From a checkpoint of a small transformer trained on Wikipedia: 5.12M parameters, 182M tokens.
MLP neurons of a small language model. Each row is named by its layer, matrix (gate and up: input weights; down: output weights) and neuron, and shows model dimensions 80-175. Each number is 200 + 30 x the weight over its row's rms, rounded and kept within 0 to 999. A neuron's up and down rows have the sign that makes its largest values positive.
After each neuron's rows, "fires in" lists the words (lower case) most often at its 100 highest values on Wikipedia text that the model never trained on. A number after a token or word is its count.

L4.gate361,209,143,214,172,164,202,186,203,173,177,195,179,167,200,179,223,209,205,201,217,191,166,174,262,203,249,163,244,193,243,222,203,153,170,195,219,229,209,205,149,214,165,238,232,193,209,211,199,223,220,221,172,172,235,177,202,242,235,248,164,228,224,223,246,224,187,213,204,232,179,248,206,168,156,182,206,187,242,171,228,206,157,182,214,190,225,136,253,201,188,149,238,241,177,204,139
L4.up361,149,222,208,206,175,171,196,184,167,180,218,155,214,214,136,192,142,234,192,240,197,183,182,268,169,202,190,193,173,162,247,210,265,128,206,218,196,215,183,176,136,225,196,234,181,210,219,202,204,196,220,192,202,214,215,182,190,249,222,258,198,199,231,218,181,238,214,157,230,178,193,186,209,234,234,211,98,192,232,198,203,274,163,252,228,215,182,203,225,185,196,148,207,227,174,148
L4.down361,177,176,167,202,178,193,188,236,196,201,193,214,250,149,210,150,179,208,133,206,225,200,223,189,243,206,207,170,224,238,203,166,177,179,192,188,197,178,265,241,207,175,238,185,189,266,209,196,184,233,215,196,197,131,198,218,209,191,183,230,188,195,216,200,199,148,215,189,159,186,203,172,243,141,250,107,153,243,193,210,186,229,166,158,190,164,242,205,180,201,196,199,190,242,188,208
fires in: "also" 43, "on" 18, "was" 15, "when" 13

L8.gate10,206,172,220,185,231,219,160,180,223,218,233,181,172,179,162,186,245,184,169,260,174,181,201,207,180,145,205,190,205,186,220,213,190,194,210,195,158,160,201,239,202,224,170,202,211,296,247,229,231,226,225,195,210,237,230,170,189,217,209,249,226,255,175,223,205,220,202,231,211,201,237,190,221,170,196,172,214,197,234,213,228,130,191,203,217,229,196,205,232,240,167,192,180,203,270,189
L8.up10,214,205,123,161,200,228,246,225,225,225,232,204,214,200,182,236,199,238,146,219,196,228,244,203,186,191,150,182,204,217,199,221,145,186,184,225,235,205,229,178,220,189,232,252,274,186,197,172,232,198,198,153,175,191,252,201,229,181,269,236,213,206,135,208,142,170,181,243,223,204,223,200,170,216,188,175,185,206,243,158,215,199,230,210,188,259,196,184,187,163,217,145,164,216,257,131
L8.down10,190,217,199,172,152,215,197,204,200,145,186,215,167,139,202,195,196,232,187,207,206,231,222,200,236,177,241,184,184,146,172,161,174,200,200,201,188,197,207,174,212,178,182,184,213,330,210,218,193,224,200,135,240,171,235,183,163,228,214,216,193,166,223,193,187,173,184,212,193,247,202,197,202,197,214,210,182,175,216,232,202,228,172,211,190,204,227,201,253,176,230,184,253,221,214,198
fires in: "in" 36, "of" 18, "on" 18, "from" 6

L5.gate438,233,214,198,233,136,196,255,201,206,207,153,208,252,184,225,168,219,223,167,159,217,215,221,187,197,260,214,215,197,266,188,203,187,178,224,239,198,237,256,213,163,181,204,150,206,212,192,173,210,208,212,228,201,204,182,203,203,250,195,218,221,244,241,208,223,248,177,226,193,201,236,199,220,185,204,220,183,173,148,169,185,149,140,234,164,144,187,191,215,195,163,162,213,211,197,227
L5.up438,188,172,217,216,160,223,189,200,246,213,219,190,225,190,175,216,241,234,225,184,207,198,183,235,224,203,165,216,201,237,199,210,170,157,277,176,134,176,188,128,191,222,232,203,157,191,221,214,254,150,148,223,236,200,182,208,162,230,229,219,165,250,178,190,240,204,192,204,199,178,267,186,211,189,173,170,218,232,223,174,227,231,153,199,240,181,204,220,150,194,201,226,209,147,257,188
L5.down438,163,206,166,238,196,174,152,183,150,173,239,181,219,188,193,211,277,171,168,212,241,167,253,153,240,209,182,232,172,208,175,179,211,173,205,205,176,230,210,194,189,134,195,211,225,221,211,165,177,195,199,218,202,263,185,185,211,223,153,187,175,265,215,137,197,194,197,193,234,124,184,249,211,233,185,248,219,228,184,225,238,164,188,159,168,191,194,164,227,231,187,202,205,206,161,179
fires in: "all" 32, "the" 12, "allowed" 11, "known" 7

L8.gate173,172,223,263,176,218,188,224,145,173,207,276,186,165,212,205,162,254,185,225,237,122,236,160,241,218,246,213,223,220,198,199,161,203,189,174,266,239,213,153,203,185,192,220,241,202,199,154,202,226,202,182,164,202,239,174,203,218,208,185,158,220,177,221,208,205,187,159,204,229,239,173,224,254,240,233,190,183,228,222,235,203,251,188,184,190,229,189,219,227,210,205,164,185,218,176,167
L8.up173,253,207,175,225,189,150,173,169,220,218,217,201,187,180,217,157,190,223,175,212,178,147,233,172,210,187,192,201,203,182,173,223,226,254,215,220,153,186,165,200,226,197,171,230,170,238,167,240,139,195,134,216,221,167,246,177,183,260,159,231,198,169,161,216,178,211,234,159,192,167,199,162,201,257,242,218,194,175,212,217,205,190,261,174,216,169,218,199,226,175,172,222,185,186,152,238
L8.down173,221,236,184,215,183,218,190,197,191,204,173,193,218,205,221,189,246,276,211,197,247,198,178,199,199,194,226,179,149,269,198,203,260,156,264,237,224,191,217,190,234,196,214,241,210,230,151,210,174,150,231,208,242,244,231,203,195,193,210,175,160,180,168,212,194,144,237,215,184,178,194,239,220,222,269,181,214,207,162,144,247,215,204,184,152,164,155,182,197,202,156,197,225,153,187,177
fires in: "only" 22, "than" 16, "votes" 12, "not" 10, "to" 6, "vote" 4

L5.gate279,259,184,235,239,228,209,206,215,214,227,170,201,202,204,221,198,202,229,160,217,234,247,161,195,212,184,206,222,234,197,185,140,208,202,166,189,229,250,188,187,153,225,207,219,297,206,185,162,231,232,168,212,178,282,179,210,177,215,244,209,216,171,214,188,178,186,216,160,185,176,203,182,226,255,185,163,188,236,296,194,226,191,201,180,233,237,195,219,201,215,229,167,199,187,227,161
L5.up279,239,220,187,184,230,208,197,155,170,232,185,199,199,215,180,190,174,189,190,198,203,192,190,207,222,182,177,216,210,232,168,181,210,231,237,188,184,236,212,203,207,218,232,129,182,177,203,140,164,200,211,200,139,200,172,168,240,212,207,277,225,202,243,164,217,232,231,141,180,225,213,151,165,159,207,162,164,245,262,277,184,198,144,178,198,180,160,243,124,187,231,207,180,170,193,234
L5.down279,250,192,189,242,197,216,197,208,191,187,166,159,205,216,222,222,209,202,187,201,225,159,184,192,188,195,245,180,223,203,224,192,199,145,128,219,214,206,202,239,165,223,205,265,224,152,269,221,242,154,190,244,177,225,201,185,179,169,207,176,261,205,152,215,213,163,189,240,234,226,202,246,220,223,224,206,190,236,206,245,192,206,226,253,219,178,158,186,227,211,194,184,271,214,225,186
fires in: "and" 26, "southern" 16, "northern" 14

L8.gate73,192,198,167,172,216,247,157,219,162,145,259,203,165,188,190,216,240,188,196,169,160,169,189,252,185,239,169,201,194,210,203,207,220,167,227,174,204,181,185,230,254,178,215,228,154,250,181,248,183,268,240,194,202,162,197,203,239,206,226,188,227,216,187,226,215,267,195,238,186,165,205,238,194,197,227,159,200,166,243,170,187,205,180,196,264,163,198,183,263,171,230,257,186,193,216,145
L8.up73,174,178,168,151,212,214,181,226,189,181,237,143,172,181,225,261,222,218,269,229,188,207,225,190,202,198,197,236,225,151,184,189,262,185,178,207,173,165,214,205,206,161,156,279,170,224,242,239,198,227,190,185,117,156,216,157,170,223,234,218,192,226,215,214,212,222,145,151,224,189,163,207,183,209,201,215,200,185,187,211,192,195,238,171,207,188,241,163,204,184,187,185,203,200,201,159
L8.down73,199,158,236,166,179,230,187,219,175,194,219,185,162,139,171,216,246,242,204,256,227,222,202,231,262,173,200,237,221,141,237,183,232,200,148,199,204,183,193,193,239,213,206,203,197,241,200,237,189,179,214,122,172,176,258,197,184,188,270,231,168,245,226,162,172,164,145,187,248,164,143,189,172,152,206,212,222,205,202,209,175,164,203,222,213,217,214,182,215,193,189,200,215,153,234,191
fires in: "on" 78, "under" 9

L4.gate219,250,238,166,231,174,175,224,210,232,208,224,135,155,195,226,164,228,184,210,186,180,197,209,197,174,183,235,224,198,216,204,239,187,165,175,200,208,186,224,235,180,225,148,204,235,201,201,220,196,153,209,218,205,254,175,204,200,210,206,169,224,216,156,116,255,258,249,157,215,205,190,236,213,190,229,175,168,243,194,246,226,217,205,180,177,202,194,194,206,205,172,214,170,203,285,244
L4.up219,209,208,234,141,145,165,228,284,226,238,162,195,184,148,202,231,172,249,196,195,150,222,217,230,253,155,204,219,207,237,246,214,151,195,251,259,203,151,174,142,155,208,198,219,180,226,193,215,199,226,163,179,222,143,240,193,163,211,182,197,207,217,250,196,204,192,189,176,209,215,160,236,147,184,171,204,191,188,256,230,159,211,248,163,176,224,159,206,248,181,220,245,203,164,154,189
L4.down219,172,181,234,202,223,192,236,189,179,186,237,192,210,220,183,238,145,230,216,177,210,223,154,191,218,208,192,205,196,182,178,258,226,190,254,218,196,213,176,192,271,168,193,233,194,336,219,235,160,184,249,228,201,236,200,190,188,237,175,241,221,159,200,223,202,202,190,212,189,217,240,197,189,185,299,217,181,194,193,174,202,183,183,190,241,158,203,187,226,166,197,145,203,268,179,181
fires in: "to" 32, "about" 21, "than" 14, "between" 5, "third" 4

L5.gate179,184,208,182,156,177,232,174,193,193,184,280,192,257,237,184,223,180,220,189,181,202,238,209,213,232,205,181,196,189,199,161,195,182,123,178,222,174,259,176,145,224,162,202,240,211,201,205,166,220,202,192,229,152,196,233,179,235,230,210,221,195,223,231,178,221,246,213,225,231,218,210,146,162,172,199,178,164,243,264,203,157,232,133,209,204,233,213,168,165,185,141,217,209,210,220,174
L5.up179,195,212,202,200,158,158,180,198,223,211,260,225,272,198,211,191,243,149,239,217,222,210,150,192,242,199,188,186,217,200,144,201,226,185,144,203,210,227,204,148,213,194,196,232,225,193,220,158,179,180,181,273,120,217,194,237,147,201,246,223,216,202,220,207,208,220,203,219,236,178,166,175,172,220,232,187,214,191,186,225,173,173,173,197,214,211,261,158,174,152,187,121,204,192,218,192
L5.down179,208,179,218,162,140,173,237,225,203,158,229,196,232,187,183,197,227,166,208,176,211,212,164,154,220,154,212,211,223,219,187,198,231,200,161,164,200,220,206,175,190,213,171,219,185,226,171,172,212,205,183,238,138,210,198,190,183,211,190,244,221,204,200,183,208,197,174,239,244,217,193,187,156,196,239,233,199,193,196,258,225,190,229,218,186,213,161,202,242,169,178,172,229,182,209,256
fires in: "found" 19, "form" 9, "using" 8, "founded" 7, "usually" 5, "used" 5

L5.gate277,221,168,196,208,235,167,223,220,177,203,237,235,193,219,175,217,263,170,158,248,180,159,217,208,230,217,240,194,276,212,199,182,243,186,175,180,185,227,178,191,225,191,239,138,179,284,176,227,169,258,223,208,234,231,217,223,224,226,197,246,209,240,203,215,200,228,229,194,146,201,233,230,182,227,229,211,223,183,183,206,203,212,209,200,253,145,248,197,250,187,145,247,220,271,218,202
L5.up277,209,165,182,193,160,234,208,159,209,188,234,193,208,147,180,207,143,238,180,219,170,163,177,227,193,203,163,241,205,214,247,224,186,203,229,181,128,172,156,202,161,243,250,216,209,190,213,192,211,285,194,204,175,195,218,237,184,198,193,196,234,189,244,232,173,171,182,183,176,239,184,236,197,222,185,156,185,263,251,160,250,232,198,202,187,172,213,141,181,233,252,179,163,201,227,198
L5.down277,239,213,170,202,226,164,136,226,196,156,240,211,190,139,197,186,188,165,172,218,187,180,188,182,211,205,219,197,208,161,243,204,186,157,186,201,158,191,163,177,205,157,215,184,235,269,190,254,185,214,220,268,189,181,233,188,228,190,218,216,248,179,232,219,161,260,203,211,184,260,164,228,162,178,200,224,186,191,220,229,231,200,229,141,210,155,192,181,207,267,193,270,181,231,218,180
fires in: "a" 55, "to" 8, "even" 5, "including" 4

L5.gate139,219,194,170,120,156,137,191,208,242,134,171,165,212,155,155,128,120,220,185,227,185,192,163,180,205,196,178,197,233,205,186,143,205,208,267,190,234,199,161,206,230,219,242,184,149,216,184,230,125,172,251,169,217,212,183,200,216,220,220,159,135,154,207,193,145,166,157,197,227,167,246,197,166,207,216,181,165,190,260,182,239,202,180,176,213,158,186,188,214,240,214,219,190,199,194,172
L5.up139,190,207,187,233,230,213,178,179,164,161,193,161,227,159,197,192,162,245,191,183,153,280,179,159,208,231,240,227,276,194,202,234,199,238,211,206,199,179,168,182,209,144,202,213,196,174,214,190,219,161,246,224,205,183,222,190,196,196,179,193,153,163,251,203,195,209,220,207,219,206,228,237,225,195,212,199,169,206,236,212,184,205,219,188,162,239,218,241,222,227,190,190,262,225,188,243
L5.down139,195,163,215,218,172,232,183,269,191,190,202,211,220,190,247,213,227,219,189,197,210,231,210,188,187,167,223,211,213,178,172,248,225,170,166,238,155,209,231,233,184,210,168,249,245,199,224,147,233,210,284,176,264,211,212,140,202,211,173,237,228,213,270,218,198,211,223,204,174,220,195,231,218,153,203,218,201,242,156,179,173,174,248,214,190,213,195,180,206,138,193,234,184,222,219,201
fires in: "is" 51, "was" 12, "are" 12, "be" 6, "issues" 5

L8.gate220,199,164,217,199,191,210,210,157,216,199,243,129,192,263,133,165,183,174,178,173,187,188,207,201,213,207,233,190,138,178,190,203,164,163,215,225,239,203,231,208,150,220,220,213,151,200,202,204,199,197,247,236,213,174,184,142,185,133,207,171,192,155,240,164,264,245,194,244,215,226,228,198,185,200,215,199,191,200,169,211,213,209,221,157,211,200,170,172,233,205,186,166,191,182,234,178
L8.up220,196,219,153,262,177,223,188,192,198,163,229,183,181,229,198,188,179,181,199,225,178,161,217,161,163,202,226,196,180,174,209,198,235,191,223,146,184,205,184,204,211,192,200,152,187,209,264,268,266,217,195,217,155,260,212,193,236,193,221,206,208,193,134,215,164,116,235,195,220,212,170,217,217,209,174,191,238,143,179,232,215,201,197,222,219,180,229,232,223,271,244,174,207,223,194,180
L8.down220,206,218,202,233,214,193,201,144,181,157,193,194,146,242,169,203,213,123,204,186,135,170,176,210,229,270,167,137,262,177,210,160,218,184,205,136,194,159,230,186,173,213,152,215,157,244,213,192,159,196,184,243,273,182,166,182,250,197,193,214,178,252,183,205,120,211,231,243,213,159,169,212,204,191,217,182,202,171,179,188,208,184,197,171,227,222,228,194,214,207,215,218,218,209,205,214
fires in: "is" 35, "was" 11, "named" 9, "served" 4, "chronology" 4, "worked" 4

L7.gate454,216,208,202,240,189,158,212,188,156,257,205,196,180,255,233,212,164,215,159,161,194,165,172,227,190,200,182,181,215,208,202,208,201,192,192,238,226,224,196,234,171,227,171,171,226,224,205,216,157,219,235,220,179,237,226,201,194,204,153,247,236,198,190,182,161,235,249,234,174,178,225,225,241,145,203,221,241,226,207,169,180,277,240,212,189,213,235,190,157,184,166,154,180,200,169,159
L7.up454,181,197,212,180,190,189,245,194,224,244,204,198,208,245,186,159,222,230,228,229,209,251,174,224,196,188,218,191,293,164,212,196,193,195,232,217,210,223,233,206,180,216,268,226,234,160,197,158,213,197,262,191,212,237,235,194,235,149,207,150,181,244,205,201,238,202,140,179,165,221,189,185,178,187,140,171,198,190,240,152,235,158,160,155,200,207,148,215,202,237,222,163,144,134,199,153
L7.down454,226,185,174,222,216,180,179,213,211,180,222,179,214,190,224,191,184,219,164,204,193,205,161,181,152,210,209,206,210,209,167,215,224,248,206,148,175,183,204,240,231,211,159,225,241,185,196,208,237,205,231,195,222,236,214,210,206,166,216,179,213,223,243,149,158,156,235,192,165,178,199,158,214,182,209,224,242,206,161,235,198,289,167,163,179,228,217,175,208,176,220,217,217,211,193,208
fires in: "left" 17, "used" 13, "north" 12, "south" 9, "northern" 7, "formed" 6

L8.gate507,185,175,173,221,180,218,212,151,149,231,220,175,219,198,189,230,185,235,230,156,159,181,227,138,164,235,195,220,155,189,224,240,161,136,246,178,152,212,227,203,194,162,190,158,182,229,186,144,222,228,162,150,215,252,164,195,164,193,160,182,226,226,231,174,222,130,150,161,248,232,239,181,163,159,159,179,254,208,182,199,204,179,223,248,232,221,232,238,220,173,243,194,216,161,188,223
L8.up507,200,184,225,181,201,158,193,168,199,209,227,258,246,207,192,207,208,180,239,213,157,205,236,152,154,242,152,174,195,170,194,192,127,179,200,206,200,183,142,198,184,159,179,175,224,185,200,188,266,198,238,176,201,191,166,208,209,194,212,198,186,241,187,200,227,159,241,157,213,217,208,176,171,141,194,220,242,180,217,198,224,210,197,163,225,149,201,219,221,196,242,159,222,194,229,96
L8.down507,204,225,199,195,223,160,209,274,192,149,240,202,219,223,203,173,199,157,215,231,205,223,178,201,161,217,173,201,198,213,224,135,214,186,151,182,181,189,214,163,166,194,246,190,169,102,225,209,226,170,180,224,219,188,221,196,157,227,180,220,162,181,212,218,267,209,174,151,225,199,293,227,219,156,154,182,218,164,189,188,198,152,218,235,253,178,153,256,253,173,197,209,172,211,206,199
fires in: "new" 31, "of" 14, "early" 9, "all" 6, "clear" 5, "national" 5

L4.gate297,227,231,250,182,210,174,196,172,163,215,247,170,188,216,188,204,231,239,230,207,239,171,181,216,165,227,145,255,237,158,233,199,228,193,235,183,182,181,167,249,256,175,179,186,165,246,121,185,166,221,185,187,213,221,167,226,200,198,227,203,226,225,172,169,241,201,116,198,203,194,175,191,199,176,227,189,180,170,254,222,169,213,247,169,163,211,195,186,244,215,200,219,185,260,255,204
L4.up297,172,225,186,159,191,171,203,288,196,193,207,221,193,189,186,221,253,236,189,243,211,220,225,260,237,208,173,182,179,175,176,133,202,177,223,216,214,174,191,213,186,220,183,213,218,202,219,189,183,227,185,178,214,193,200,168,212,179,181,217,222,198,132,225,198,182,171,169,246,175,224,217,235,154,200,207,178,171,213,224,174,194,154,165,159,208,205,124,240,194,224,150,160,182,202,187
L4.down297,262,187,202,192,190,218,201,228,198,197,273,195,189,170,229,165,210,221,191,188,139,223,217,196,244,200,175,210,229,194,200,199,203,197,225,181,190,222,190,215,222,188,158,206,186,397,189,237,198,190,152,152,254,167,208,174,195,206,195,178,199,195,171,190,222,207,206,234,203,168,192,212,232,167,244,213,216,193,208,274,178,180,217,182,199,175,210,183,211,183,219,148,219,220,231,247
fires in: "from" 69, "as" 15, "on" 13

L5.gate218,189,250,245,150,183,214,176,210,132,167,234,246,155,242,126,198,190,179,130,271,223,203,220,209,205,217,209,205,188,251,197,227,226,200,246,203,182,193,183,184,219,208,223,164,233,208,255,223,156,209,192,202,201,169,254,230,212,215,204,197,222,222,199,200,197,188,244,250,186,193,206,232,235,191,227,180,217,229,164,153,208,166,147,153,187,207,249,134,150,224,217,196,227,267,218,210
L5.up218,217,225,203,140,150,190,199,227,180,192,218,229,141,196,195,183,218,198,153,238,207,201,171,210,226,209,237,160,199,232,229,224,195,203,189,207,147,199,152,217,183,217,197,132,221,166,272,205,160,176,205,181,206,235,228,236,167,205,220,228,216,205,207,253,197,263,197,240,250,243,206,240,206,245,238,172,191,218,169,156,181,212,191,161,177,217,219,153,188,194,211,228,177,247,191,212
L5.down218,222,174,169,193,149,231,202,183,191,240,203,203,185,214,204,208,171,190,219,202,160,212,145,181,213,187,226,139,245,162,225,191,256,159,183,192,251,190,256,131,154,140,150,218,172,184,201,178,208,190,192,146,212,199,200,151,208,186,203,223,197,184,221,264,217,245,150,197,247,193,169,213,165,185,203,169,223,247,240,247,195,216,247,125,135,255,185,193,242,222,227,238,190,181,230,200
fires in: "was" 64, "is" 8, "by" 6, "were" 6, "also" 4

L8.gate145,173,177,223,201,212,231,219,159,143,215,227,162,142,198,142,227,182,215,210,246,204,197,202,241,214,155,210,210,206,227,204,216,208,147,191,245,192,200,193,254,193,217,199,189,183,226,125,220,177,178,210,187,119,245,220,200,179,213,210,194,210,181,224,204,186,177,217,198,238,252,190,204,176,158,149,195,206,248,260,185,242,212,212,209,208,214,146,232,196,205,211,216,206,233,249,262
L8.up145,169,201,224,154,175,271,166,203,197,184,186,199,172,161,207,181,176,203,228,162,202,213,169,210,182,197,240,174,217,231,188,159,176,199,222,223,200,242,185,250,230,245,205,202,135,235,167,217,211,168,192,200,149,250,160,184,255,146,152,170,147,207,195,244,225,178,134,149,204,156,230,177,145,181,230,218,202,224,179,218,180,216,181,226,204,197,141,237,236,210,223,138,190,218,168,241
L8.down145,243,184,231,232,176,200,195,196,222,177,192,190,234,249,235,219,223,140,216,193,147,167,199,202,242,183,200,193,224,169,203,175,210,206,168,195,225,223,171,211,230,218,255,211,186,202,234,165,177,207,199,214,186,176,213,159,172,191,241,208,218,213,176,184,201,200,137,256,207,254,200,196,207,217,170,185,203,163,157,247,213,175,184,145,218,227,247,214,171,207,207,167,204,175,215,172
fires in: "and" 85, "or" 13

L4.gate232,172,230,216,183,226,242,111,216,188,174,176,198,180,188,114,181,189,203,225,239,232,219,218,186,210,225,170,213,152,186,233,266,159,222,204,178,187,227,205,193,215,140,166,175,160,195,187,242,236,194,182,223,161,182,171,201,202,217,201,174,204,161,213,208,200,219,208,250,116,209,250,181,219,181,207,174,157,196,222,191,147,219,153,231,218,158,234,200,207,196,186,199,202,202,248,180
L4.up232,207,183,227,170,211,202,191,162,232,226,200,210,226,231,185,224,200,180,182,247,205,170,211,221,187,222,193,212,192,196,228,175,209,202,193,228,191,193,249,226,232,203,146,214,195,187,163,179,212,206,177,204,218,267,149,192,215,230,263,238,200,216,202,204,218,198,214,191,241,214,188,196,219,190,202,194,167,305,193,185,155,226,216,129,164,236,207,195,195,183,180,139,191,218,254,206
L4.down232,194,253,215,180,212,194,187,191,176,215,180,162,206,227,198,191,237,175,189,276,238,178,157,136,195,180,209,223,183,178,227,118,193,150,195,229,232,198,250,233,215,215,190,197,202,78,159,191,160,202,175,186,139,211,223,220,179,163,196,270,236,213,235,255,187,244,184,214,240,224,219,217,202,210,204,204,174,201,168,208,180,201,175,204,203,210,226,161,206,231,216,145,239,179,193,145
fires in: "after" 43, "however" 13, "time" 9, "while" 5

L4.gate29,247,214,221,209,185,189,198,136,202,184,195,175,280,215,140,180,155,204,174,197,214,186,228,220,200,175,215,175,222,205,227,205,205,181,150,170,245,204,195,212,224,203,199,194,177,232,203,196,156,185,231,190,237,197,147,239,228,200,208,197,211,203,191,195,222,194,246,209,186,180,242,241,179,231,239,163,254,189,204,228,224,205,220,169,200,139,179,220,209,280,240,240,186,256,183,230
L4.up29,233,174,208,183,181,256,165,201,238,181,220,191,240,217,192,186,188,184,202,228,128,205,181,210,213,210,212,191,209,249,194,181,180,198,219,234,161,237,197,192,180,215,209,209,186,219,207,255,195,158,184,221,139,209,167,189,214,175,239,219,178,142,227,216,143,147,269,208,222,219,204,226,171,215,247,158,268,190,207,162,185,251,233,203,243,207,225,154,264,170,188,284,177,196,178,153
L4.down29,201,187,155,200,183,177,233,201,181,174,219,279,188,201,212,221,277,207,202,169,185,197,235,175,212,173,181,200,187,217,197,144,184,255,215,177,235,211,218,171,230,213,184,190,210,227,156,146,198,195,287,166,208,169,218,229,168,165,236,202,181,203,147,190,193,170,157,151,162,198,209,235,125,198,164,217,184,240,200,217,181,214,188,146,209,200,192,196,199,232,238,222,149,248,219,244
fires in: "be" 32, "was" 30, "different" 11, "is" 4, "are" 4

L4.gate394,211,173,239,183,203,196,217,234,148,155,190,207,209,236,227,223,226,270,193,237,191,229,231,209,177,187,187,234,194,215,219,191,181,183,214,224,211,201,202,211,166,184,118,188,177,244,229,191,226,207,212,240,152,163,177,183,134,242,210,172,283,209,200,176,208,193,263,247,177,179,243,222,182,210,214,178,163,194,200,206,188,192,184,209,203,187,135,174,169,191,240,187,247,190,220,206
L4.up394,186,138,224,190,202,243,162,184,216,136,202,193,247,183,185,173,201,221,217,211,235,220,189,165,210,190,199,160,210,221,211,186,194,219,240,187,230,224,217,225,182,180,183,172,175,206,174,218,258,195,182,207,170,157,179,186,164,190,181,152,213,185,149,234,234,247,216,212,202,162,184,194,196,263,178,167,166,183,173,210,167,183,184,165,199,196,184,217,141,169,222,132,204,188,169,301
L4.down394,173,209,205,166,211,214,206,236,196,208,166,175,213,238,227,222,201,193,160,223,170,216,162,216,259,157,222,212,190,189,141,258,169,220,207,238,179,229,222,196,197,240,223,167,192,176,217,152,197,186,202,164,160,188,182,210,174,237,257,217,228,193,231,231,221,255,207,249,236,231,233,162,161,156,225,239,180,184,191,209,176,184,162,247,208,282,235,200,236,209,168,223,227,191,207,164
fires in: "after" 42, "by" 15, "time" 12, "party" 12, "turnout" 6

L3.gate3,221,234,190,167,219,281,229,210,223,232,223,236,182,248,201,187,214,215,198,213,215,228,212,200,208,192,188,198,175,203,226,204,237,226,179,191,176,241,170,209,254,252,207,257,167,213,174,171,228,192,255,210,170,194,202,152,260,165,172,192,234,256,186,219,266,175,187,227,232,173,223,154,188,186,190,207,160,236,178,239,188,193,137,209,225,211,163,148,222,159,169,216,194,210,180,177
L3.up3,218,171,175,213,209,212,198,151,182,228,189,251,182,189,223,268,228,183,210,187,207,143,229,204,172,206,233,221,199,220,201,180,161,180,191,233,243,218,214,212,242,222,258,183,211,240,210,246,195,216,198,218,234,177,223,183,214,170,212,256,151,156,145,246,218,210,215,179,145,159,203,191,240,189,237,160,191,223,244,135,194,222,213,230,138,185,134,210,207,175,176,191,220,184,231,238
L3.down3,214,183,190,192,253,224,164,226,170,191,222,189,210,193,126,226,171,239,128,222,231,189,215,182,197,203,172,200,166,235,220,168,232,112,189,200,194,221,202,216,209,213,253,138,203,289,177,199,169,165,151,209,218,221,181,163,170,191,222,212,220,176,204,199,210,209,194,194,193,258,181,213,234,196,248,204,216,153,206,187,189,231,205,193,196,144,188,220,238,226,209,201,203,258,213,196
fires in: "until" 26, "southern" 20, "northern" 8, "the" 7, "with" 5

L5.gate350,195,209,255,182,214,165,198,176,218,187,200,254,195,173,174,224,224,281,205,204,264,176,178,192,177,225,170,194,222,164,208,221,202,212,218,174,133,204,186,205,192,164,244,207,202,227,198,138,209,229,179,171,196,214,188,202,193,170,191,215,208,263,203,209,134,211,209,180,199,245,204,244,143,134,236,179,209,214,278,207,226,165,199,205,189,231,171,173,254,235,207,232,180,208,248,191
L5.up350,213,191,176,196,214,246,182,213,162,242,197,218,200,197,176,221,183,199,189,185,185,187,246,275,179,145,187,210,198,181,191,217,204,170,160,223,174,177,187,186,200,193,206,260,206,242,221,229,168,157,124,185,201,186,219,244,186,250,218,211,233,259,225,164,242,213,193,199,235,148,198,215,234,212,185,180,155,211,170,250,212,205,267,136,173,228,214,242,273,220,201,182,229,217,269,201
L5.down350,204,234,193,198,220,227,196,209,201,236,206,233,189,201,186,222,210,176,199,181,193,223,180,214,174,190,188,190,204,216,243,206,212,187,195,223,156,179,199,201,203,193,175,178,253,417,256,218,215,196,166,204,228,187,198,224,170,221,171,170,249,210,188,216,223,195,200,198,236,175,187,205,220,219,200,203,209,176,210,168,239,230,224,135,167,225,233,264,238,207,208,154,229,240,185,156
fires in: "between" 32, "from" 30, "in" 27, "an" 5, "of" 5

L3.gate102,238,181,246,175,227,265,231,144,161,224,202,205,239,161,231,221,258,176,179,179,254,215,192,171,210,247,235,169,190,168,224,168,234,162,243,238,225,204,237,202,223,152,208,199,233,216,174,211,205,214,154,201,187,216,246,180,168,225,159,219,187,207,215,215,195,209,199,200,236,168,207,121,182,165,249,242,263,248,181,207,191,194,157,175,161,198,142,211,210,224,188,221,224,241,219,244
L3.up102,225,127,168,247,250,242,260,207,180,216,213,246,238,119,206,177,180,151,161,174,187,226,195,194,175,252,241,161,176,193,135,174,189,165,228,202,204,184,215,242,207,203,212,176,184,201,195,155,230,229,183,189,184,201,221,200,206,272,200,202,207,195,216,224,175,178,195,212,257,212,199,142,231,225,222,238,210,213,184,195,204,223,174,149,251,135,181,180,180,196,152,148,201,230,160,186
L3.down102,242,209,178,208,166,232,191,190,176,178,197,212,219,199,228,248,272,242,160,212,184,225,173,190,223,232,176,231,149,214,182,229,236,172,192,227,214,263,242,202,161,143,257,246,133,250,211,239,186,240,185,163,182,190,181,119,220,217,231,188,152,225,208,211,188,246,211,159,218,157,203,206,185,187,193,232,236,198,227,178,194,182,172,186,194,188,189,201,216,239,188,211,227,183,205,216
fires in: "all" 21, "some" 12, "both" 10, "june" 8, "history" 7, "allowed" 7